Part of a small language model's weights: tied embeddings.
MLP neurons of a small language model. Each row is named by its layer, matrix (up: input weights) and neuron, and shows model dimensions 272-367. Each number is 128 + 24 x the weight over its row's rms, rounded and kept within 0 to 255.
After each neuron's rows, "fires after" lists the tokens most often just before its 100 highest values on Wikipedia text that the model never trained on.

L4.up1742 [157 113 101 116 104 100 100  94 124 133 137 126 148 133 155 137 126 146 105 106 144 125 129 139 157  98 141 149 105  92 134 102 146  97  99 130 114 142 164 158 145 116 123 132 128  96 105 112 138  93 116 121 138 131 144 146 130 155 102 126 119 122 117 137 116 112 142  94 124 146 150 128 110 105 101 100 119  98 135 129 136 176 127 107 124 125  98 177 170 138 142 145 111 144 150 120]
fires after: " |", " ", " of"

L4.up833 [145 150 159 140 112 109 167 149 133 149 157 181 145  97 140 123 137 134 161  99  59 111 153 144 176 134 112  87  92 100 120 173 147 139 123 144 125 123 159 128 137 134 135 138 127 122 147 192 155 127 124 104 123 127 117 104 113 138 158  90 112 128 136 130  72 145 113 147 154 129 105 162 153 137 121 103 117 151 126 156  97  92  85 120 154 117 107  72 111 127 129 136 145  75 112 148]
fires after: " and", " ", " as", "\n", "1", " or"

L4.up1215 [120 148 125 136 134 133 127 139 113 139 149 100  99 112 126 162 156 113 106 167 117  97 105 123 114 118 143 121 112 118 165  97 132 148 150 149 112 140 142 128 104 185 110 155 103  99  88 172 143 137 120 148 123  99  89 104 111 133 104 157 173 134 158  98 162 150 133 126 125 102 102 113 135 133 143 130 114 134  93  93 107  96 143 123 154 156 153 141 128  86 166 151 152 145 138 132]
fires after: " al", " Al", " La", "-", " Saint", " Vel"

L4.up1843 [124 114 138 123  98 111 110 100  87  97  82 134 103 115 116 138 152 185 146 143 122  86 101 110 121 105 138 150 157 138  87 178 160 131 108  67  87 138 108 134 118 151 115 138 153 166 131 135 150 113 109 107 130 142 129 125 141 154 130 145 158 146 144 155  82 143 131  79 159 147 119 111  81 144 159 153 146 118 143 127 133  94 151 182 116  74 153 122  99 148 125 164 180  99 179 155]
fires after: "\n", ")"

L4.up2321 [123 120 111 109 122 139 135 141 159 132 117 133  97 108 115 132 147 132 114  92 137 133  96 103 132 147 100 142 121 161 120 198 125  83 136 126  97 117 152 143 136 125 138 152 140 148  79 106 135 181 154 151  97 112 152 141  85 125 104  84 132 133 112 113 112 139  88 150  98 113 132 178 136 155 149 133 135 133 109 118 140  79 123 148 138  94 129  82 179 133 175 116 107 123 153 117]
fires after: " ", ")", " and", " |", ",", "0"

L4.up69 [135 198 160 123  85 109 144 126 146 151 130 103 136 118 132 106 147 136 112 102  97 100 120 119  88 121 148 150 132 148 104 110 122 142 101 112 168 100 135 136 106 117 143 106 129 127 135 120  45 123 141 120 144 125 145 109 147 127 157 120 117 138 134 121 168 145 113 144 125 157 111 133 118 158 152 145 116 153  96 136 140 116 121 104 149 128 140  93 138 139 123 128 131 117 127 166]
fires after: ":", ",", " ", "6", "2", "4"

L4.up1721 [120 128 148 147 151 145 121 158  98 115 111 104 145 130  74 144 127 165 133 105  86 191 121 124 156  77 125 143 102 148 145 116 173 117 105 137 107 145  79 110 148 150 130 166 148 136 111 140  98 134 131 122 139 128 105 163 135 114 130 103 133  96  97 116  95 122 122 160 117 101 153 139  97 112  90 178 115 125 174 134 161 171 156 135 158 111 138 137  85 124 168 123 143 121 120 139]
fires after: " in", "\n", " at"

L4.up2539 [137 158 109 128 143 114  97 110 146 127 106 129 137 125 115 125 111 146 160 153 130 151 167 148 128 147 123 139 117 119 171 122 121  91 102 121 104 113 127  99 117 173 101 109  90 127 133 100 137  91  98 120  92 160  96 140 129 106 127  83 162 126 120 112 103  95 153 155  79 178 155 149 136  83 143 134 126 107 109 131 132  99 117 139 130 123  98 159 131  60 155  94 161 162 111 154]
fires after: " the", "-", " The", "|"

L4.up884 [155 110 170 147 113 139 109 114 108 153 124 117 112 153 160 137  81 144 149  98 149 140 136 160 143  81 130 135 125 147 114 168 130 133 142 170 133 146 151 118 135 142  85 127 107 138 113 140 170 127 152  71 117 143 115  94 130 107 157 108  91 109 108 118  83 136 147 119 159 149  97 112 100 136 156 151 113 142 145 116 153 170 152 140  58  40  93 148 162 111 117 124 110 144 128 134]
fires after: ",", " (", ";"

L4.up2287 [117 122  90 115 143  99 151 171  97 137 105 135  98 142 121 150 130 116 172 118 151 130 147 138 134 121 134 167 136 129 158 160 160 157 137  93 116 111 130 113 139 161 122 146 151 132  90 148 155 146 124  94 122 129 108 122 144  91 134 139  85 150 132 125 131 123 134 139 116 150 176 158  94 120 133 142 146 147 146 102 142 110 186 132 120  89 150 142  82  89 121 154 101 162  90 156]
fires after: ",", " also"

L4.up32 [151 137 129 102 101 107 143 174 148 167 125 144  81 140 123 106  98 148 128 148 156 102 135 150 141 134 136 107  95  93 130 147 114 125 120 126 103 125 115 152 116 124 154 161 112 113 116 156 114 157 102 159 161 144 153 132  89  82 171 119 109 147 126 124 137 115 132 146 138 113 124  60 123  83  91 110 137 115  99  98 129 120 123 106 118 155 103 138 132 126 130 122 114 151 127 126]
fires after: "'", " was", " his", " footballer", ","

L4.up826 [149 124 119 140  96 114 134 105 165  65 153 161 137 145 145 159 127 187 110 110 138 121 131 117 116 100 155 123 119 136 139 155 159 135 123 127 101 184 107 161 106 117 111 103  99 146 149 154 173  92 114 121 136 121 185  91 139  92 145 124 123 113 164  98 111 150 130 118 157 122 113 106 133 123 136  87 101 153 120 136 130 132 183  65 127  87 121 155 158 174 131 131 143 117  97 123]
fires after: " in", " ", " In", " the", "In"

L4.up741 [ 75 128 156  97 160 109 150 157 167 152 140 154 144 118 135 131  93 193 153 125  99 192 127 117 125 140 152 146 130 112 124 103 114 134 111 108 126 131  78 128 154 102 136 121 155 150 141 132 172 139 120 116 135 123  80 143 143 169 134 105 137 106 156 145 148 126 140  94 154 102 103 142  90 149 106 102 145 143 113 122 147 100 119 181 127 114 120 191 114 127 115  96 168 129 136 170]
fires after: " ", "1", " Win", "\n", " |", "-"

L4.up2484 [123 110 115 140 110 150 137 133 174 125 120  94 149  84 179 116 104 128 145  93 112 169  88 157 111  88 135 143 118 135 172 119  85 182 173 118 127  92 116 115 125 123 113  87 132  91 126 124 119 118 164 154 163 128 129 145 101 103  93 105 138 135 153 161 137  82 171 135 136 166 104  96 145 136 135 143 131 142 122 114 140 131 116  49 113 132 123 112 135 193 144  97 148 120 142 131]
fires after: " the", " for", " to"

L4.up674 [126 157  91 101 127 127 155 122 122  82 154 106 116 127 147 125 116 102 129 127  80 132 113 100 123 155 119 122 142 140 121 106 151 165 109 176 179  88  63 141  97 125 150 111 159 121 121  54 173 167 111 140 161 136 116 142 138 120  86  97 137 135 120 136 137 129 122 109 126 122 115 161 126  89 127 112 164 129  74 137 165 123 100 100 133 141 150 125 140 138 122 169 122 123 116 135]
fires after: ",", " the", ".", " The", "=", " that"

L4.up2463 [137 154 115 146 119 147 105 157 163 118 116 113 165 121 137 110 116 117 105 137  84 147 155 113 115 133 133 167 111 119 149 147 165  87 124 142 136 121 124 118 146 142 145 127 118 124 118 121 140 130  95 161 148 122 138 116 131  98 137  94 158 137 109 133 189 133 120 168 145  80 114 117 111 120 135 147 183 160 144  96 142 130 124 151 145  53 118 155 152 117 135 136 131 155  94 128]
fires after: " the", ":", ".,"

L4.up781 [134 143 134 105  91 140 151 123  99 141 133 110 113 147 124 143 124 160 159 113 134 151 116 111 137 143 124 139 127 116 106  77 137  87 118 124 137 140 112 129 120 137 126 123 118 169 105 132 165 111 133 131 127  93 157 117 109 134 128  99 163 122 122 109 159 133 107 152 143 112 135 140 133 118 106 148 120 132 111  88 157 155  94  86 170 154 100 117 142 168 107  89 141 129 102 162]
fires after: "2"

L4.up1807 [101 113 138 136  98 123  93  78 146 121 119  97 131 157 131 125  96 134 158  96 136 118  94 141  55  78 158  95 119 121 155 132 160 142  98 128 124 113 121 120 113 116 115 104 141 151 134  98 141  89 185 107 134 112 136 118 124  92 115 114 116 165 126 123 113 111 175 144 132 139 166 128 126 117 128  78 156 137 111 130 118  68  80 135 112 144 145 170 129 153  88 157 137 153 122 106]
fires after: ",", ".", "4"

L4.up625 [ 70 189 116 125 110 123 151 122 106 167 142 117 161 111 132 129 117 117 136 161  94  66 137 145  97 120 140 147 136 122 151 131 152 161 133 103 148 141 132 120  88 130 123  91 147 127 118 138 185 142 152 127 135 153 105 113  96 168 105 116 112 142 114 120 127 137 128 151  96 112 135 124 163  66 153  91 106 147 113 155 125 136 121  86 107 127 122 143  72 138 177 129 171 109 142 152]
fires after: "1", "2", "4", "5"

L4.up1840 [106 151  76 107  82 145 122 140 147 101 105 108 140 114 134 144 187 158 134 105 170 154 112 155  94 136 150 111 161 162 140  75 160 129 113 138 113  84 101 176 153 146 154 123 137 136  73  79 117 151 117 103 146 100 127 131 103 149 127 114 113 111  76 143 101 111 131 129  82 124 124 114 106 159 140 133 107 187 125 105  83 130 105 133 170 135 133 145 154 136 105 147 138 111 123 127]
fires after: " of", " the"

L4.up2090 [120 142 152 137 117 117 127 123  89 126 114 132 131 131 102 112  68 127 157 120  98 166 138 106 117 132 151 166  99 113  99 129  66  84 134 153 152 162 129 135 123 116 169 132 172 128 126 108 159  93  80  84 122 131 111 136 167 138 138 125 143 152 143  85 174 128 111 103 152 128 135 143 128 159  91  82 114 102 142 124 115 131  80 125 105 121 135 142 126 120 143 116 118 105  79 111]
fires after: " No", " All", " Ref"

L4.up1932 [143 142 139  91 106 144 120 107 144 113 142  69 139 127 154 128  98 119 129  99 109 147  87 148 105 149  91 155 103 123 108  61 154 113 127 110 148 142 134 126  84 152 110 153  98 137 100  95 135 168 137  94 139 142 130 123 117 143 133 122 110 151 122  81  98 132 112 113 122 103 118 106 121 110 107 113 157 108 137 171 155  90  85 129 143 115 120 126  92 168 101 109 135 124 109 120]
fires after: ".", ",", "\n", " that"

L4.up139 [141 135 162 122 153 115 102 127 120 132 146 178 143 133 136 155 140 140 125 140 143 123 150 115  89 108  96  79 130 103 157 153 110 140 143 143 121 128 128 111 106  85 139  96 152  79 115 147 143 146 141 126 132 149 139 112 123  98 155 106 130 134 146 144  86 113 130 137 112 129 111 141 151 136  90 142 164 176 101 110 139  89 126 114 142 129 146  77 140 135 110 158 136 129 126 116]
fires after: ".", "-", " ", ","

L4.up725 [116 102 101 131 101 136 129 135 143  95 130 136 135 154 115  86 147 136  79 143 151 111 127 127 135 171 192 129 132  79 163  91 116 118 162 103 116 144 104 142 127 143  90 141 145 118 153 107  88 126 122 130 108 134 106 114 118  88 105 142 125 134 116  95 108 123  85 116 147 109 147  99  93 133  96 128 141 122 137 102 120 147 115 142 155 125 107 143 145 132 115 104 147 148 140 112]
fires after: " |", " ", "2", "1"

L4.up464 [ 86 145 129 135  97 143 109  82 154 101 100 138 158  92 135 169 128 142 103 142 121  93 115 157  89 156 148 106 143  94  82 148  97 118 110 130 148  98 103 127 146 171 145 116  99 124 130 138 155 129 107  98  78 109 144 106 149 123 145 144 139 131 143 106 137 124 114 142 116 115 140  88 184 117  83 159  93 123 107 118 122  95 158  95 140 108 119 112 115 119 108 121 116 149 139 125]
fires after: "3", "4", "2", "5", "0"

L4.up776 [103 144 122 166 140 146 146 147  38 144 120 109 142 109 142 159 178 138 124 122 103 124  96 118 152 178 165 150 135 123 169 137 153 124  88 110 124 126 125  61 133  79 163 145 110 138  89 158 133 127 153  93 138 116  81 104 163 163 125 157 143 134 112 129 108 134 116 157 139 115 155 110 116 130 158 187 124 120 157  99 140 106 125 109 141 166 110 140 109  86 145 125 137 117 137 109]
fires after: " is", " was", ")", " as", " |"

L4.up685 [134 126 154 103 115 129 112 105 116 169 134  75 135 110 137 122 126 144 155  99 164 116 143 161 125 164 137  85 131 141 115 148 102 131 141 132 100 148 124 143 142 133 152 118 110 132 150 132 123 103 141  93 108 119 107 104 110 109 121 114 133 120 117 120 124 158 163 127 113 145 143  86 150 129 131 140 112 120 126 143  93 163 119 137 130 119 112 139 128 144 126 148 139 188 104  89]
fires after: "-", "–", "1", "out"

L4.up1433 [114 123  94  55  93  90  94 102 162  90 142 136 121 171 152 117 135 106 150 151 136  92 124 131 122 144 117 147 137  97 131 133 130 145 149  99 112 149 126 114  78 114 121 150 129 131 121  97 124  93  93 147 106 150 155 142 107 138 126  70 126 121 145 142 119  83 126 135 118 112 129 102  83 155 107 134 154 123  86 143  70 156 130  78 138 111 160 122 124 129 137 166  98 144 134 125]
fires after: " |", "1"

L4.up812 [129 122 128 105 169 129 158 119 137 131 152  95 101 158 137 114 151 122 104 145 136 133 126 132 125 168 116 132 131 111 124 127 146 133 129  71  99 139 109 111 106 109 165 177 148 173 100 116 124 145 158 130 141 124 173 108 122 152 121  75 128 120  82 116 135 124 179  79 114 110 109 159 128 114 137 120  89 113 117 157 109 114 146  98 106 132 102 142 163  92 112 142 145  62 157 119]
fires after: " and", ",", " that", " which"

L4.up1499 [125  85 106  74 118 100 131  91 125 138 122 148 159 138  67 146 172 113 109 152 147 111 130 115 126 105 126 100 122 129 111 160 139 106 102 116 142 104 105 162 118 105 134 134 158 126  87 120 127 135 136 155 132 133  90 128  73 128 131 148  93 121 100 160 103 113 125 131 178 133 142 100  90 150 184 172 144 139 144 148  85 127 101 122 160 131 189 112 134 113 152 104 131 107 116 138]
fires after: " |", "0", " (", " m", " km"

L4.up2256 [124 133 110  87 121 162 124  90 141 150 125 115 134 132 128 116 120 109 127 115 104 150 135 123 145  80 167  94 184 118 138 157 129 141 123  99 101 123 123 148 124 139 121 170 183 134 145 118 116 117 134 133  86 163 131 145 131 155 100 159 122 137 122 108 150 121 164 162 126 140 117 115 157 101 157 124  95 107 136 120 115 103 166  85 145 152 130 136 159 117 130 139 159 168 112 164]
fires after: " |", "1", " −", " +", "2", "3"

L4.up1716 [128 159  96 154  85 164 135 148 138 124 134 118 165 149 154  95 128 112 138 104 108 145 105  98  95 148 160 153  82 138 136  99 163 105 145 209 146 154 124 141 156 104 110  99 149  95 101 133 117 153  93 130 134 115 111 101 165 121 141 106 127 138 114  99 117 111 149 153  81  95 153 154 131 124 114  91  99 114 106 130 115 158 136 167 104 112 117  51 125 153  92 155  73 184 101 121]
fires after: " ", " of", " in"

L4.up569 [129 159  88 126 133  82 132 144 135 128  94 132 109 156 118 137 159 160 151 138 152 121  82  78 140  72 136 155 147  83 139 157 153 128  93 108 153 135 136 118 119 121 121 126 148 148 125  95 138  96  87 119 142 104 115 137 114 148 125 108 162 189 109 143 139 151 161 122 125 145 136 132  93 109 135  90 107 123  79 119 106 113 110 151 126 126 123 153 183 152 147 161 112 174 115 168]
fires after: " and", ",", " as", " but", " "

L4.up323 [137 141 113 118 114 110 139 142 172 143 109 111 104 137 151 114 136 151 151 119 133 161  77 139 131 122 125 126  94 133 134  75 140 119 144 128 152 155 103 126 115 103  98 124 131 129  94 146 134 117 145  81 125  88 130 148 161 126 181 106  90 131  94 111 166  85 145 166 104 194 108 153  86 119 113  96 120 165 120 168 136 106 198 130 132 105 108 121 148 144 131 160 161 155 132  98]
fires after: "\n", " a", "),", "7"

L4.up1012 [121 149 159 107 130  86 132 124 164 157 109 107  90 169 138 151 132 157 115 133 126 134 126 166 112 111 149 127 121 108 143 146 110 109 125 122 126 162 158 139 105 101 173 133 140 174 115 143 156  85 149 126 130 129 121  92  88 127  60 116 122 142  98  97 148 117 140  94 105 152 130 163 117 150 164  96  96 104  78 138 110 138 131  88  77 109 144 183 160 143 126 115 154  91 141 142]
fires after: " and", " as", " if", "As", ","

L4.up412 [121 123 119 148 184 137 139 128 180 110  94 146  89 142 145 144  61 162 127 122 124  98 130 123 112 185 120  94 156 159  96 123 169  79 131 162 119 112  91 126 130 130 135 123  78 140 119 127  95  96 126 100 136 126 165 158 130 159 127 114 137 124 158 133 131 109 103  99 162 151 135 134 113 127 184 108 130 118 161 129 140 105  97 121 114 126 131 152 175 131 147 136 128 154 147 113]
fires after: "\n", " the", " and", " of", " a", "=="

L4.up219 [ 97 147 106 136  80 135 160 100  64 142 136 142 150 142 122 139  71 106 158 139 102  88  87 132 115 146 168 127 124 169 139 160 108 104 103 133  96 113 178 113 143 155 154 118  99 139 128 105 155 144 155 135 124 122 120 140 136 102 163  93 125 113 118 168 131 118 142 128  77 144 112 149 147 129 110 121 115 134 134 100 128 156 148 115 141  93 132 163 102 152 102  79 126 134 153 131]
fires after: "-", "de", "–", " the"

L4.up896 [125  92 143 100  99 144 151 134 108 125 128 142 102 137 158  90 159 144 133 117 104 146 121 103 153  90 119 157 114 116 112 137 123 105 122 107 116 183 133 176  82 123 155 156 127 126 145 153 157 152 117 119 120 131 128 160 129 125 151  93 111 174 139 150 156 191 149 108 102 150 147 133 150 132  63  97 133 164 131  98 139 120 132  70  89 118 141 169 158 146 106 149 164 163 162 143]
fires after: " |", ")", ");", "-", " "

L4.up1586 [112 125 153 133  91  91 121 136 138 148 120 127 141  80 115 143  75  89 164 108 136  62 117 113 132 149 150  86 113 126 125 111 162 144  86  98 186 124 139 111 117 120 155 157 136 117 113 134 128 106 108 125 161 146 116 150 147 136  85 117 130 114  97  99 154 137 164 114 154 115 106 100  87 169 112 120 130 136  92 134 155  96 120 111 139 139 116 145 113 127 118 132 138 124 118 144]
fires after: "\n", "."

L4.up782 [149 153 156 147 148 117 109 105 132 166 124 139 145  90 139 143  95 112 138 176 131 139 105 151 145 112 139 120 101 148 122 171 134 139 129  89 126 122 154  89 127 134 161 126  78 124 113 126 140 181  75 127 105 131 106 141 128 165 130 178 128 145 104 124 126 117 167 107 153 119 133 138 189 184 159 155 115 107  87 137 148 160  99  95 136  75  89 116 144 134 159  78 135 119 131 119]
fires after: " |", " "

L4.up240 [120 106 120 108 123 147  71 105 143 100 159 127 137 155 126 133 157 126 139 100 136 152 129 115 102 103 107 142 148  97 150 118 168 138 126 163 109 143 134 116 119  75 108 128 131 132 114 183 114  84 146 139 129 135 121 143 150  90 114 119 116 165 159 114 123 126 143 122 153 155 123 116 173 139 127 125  99 127 117 132  89 106 123 145 139  88 139 119 160 111  75 118 119 124 124 115]
fires after: " |", ",", " in", " O"

L4.up1865 [162 139 121 171 170 139 144 119 151 138 129 107 100 118 150 109  92 120 136 137 100 143 116 139 134 135 154 115 117 178 114 122 130 107 173 161  99 141 109 142 136 112  92 105 126 174 149 168 146 123 102 150 118 103 152 152 133 104 127  76 143 150 141 157 158 106 145 121  68 176 132 159 106 101 109  71 127 175 103 144 114 149 115  94  95 136 127 121 121 166  91  97 145  98  80 121]
fires after: " ", "2", " in", "1", " of"

L4.up597 [176 113  99 153 127  78 153 114 181  94 128 133 165 133 126 120 170  86 141  95  98 120 147 108 175 161 131 165  91 107 151 123 107 131 118 164 148  97 171 112 141 109 128 131 200 131 109  67 160 142 176 124 164 126 141 122 109 102 123  92 135 126 129 155 165 124 172 150 136 136 117 129 119 142 124 147 143 168 105  89 109 112  99 121 141 126 131 157 104 134 150 119 129 125 133 181]
fires after: " ", "1", "2", "7"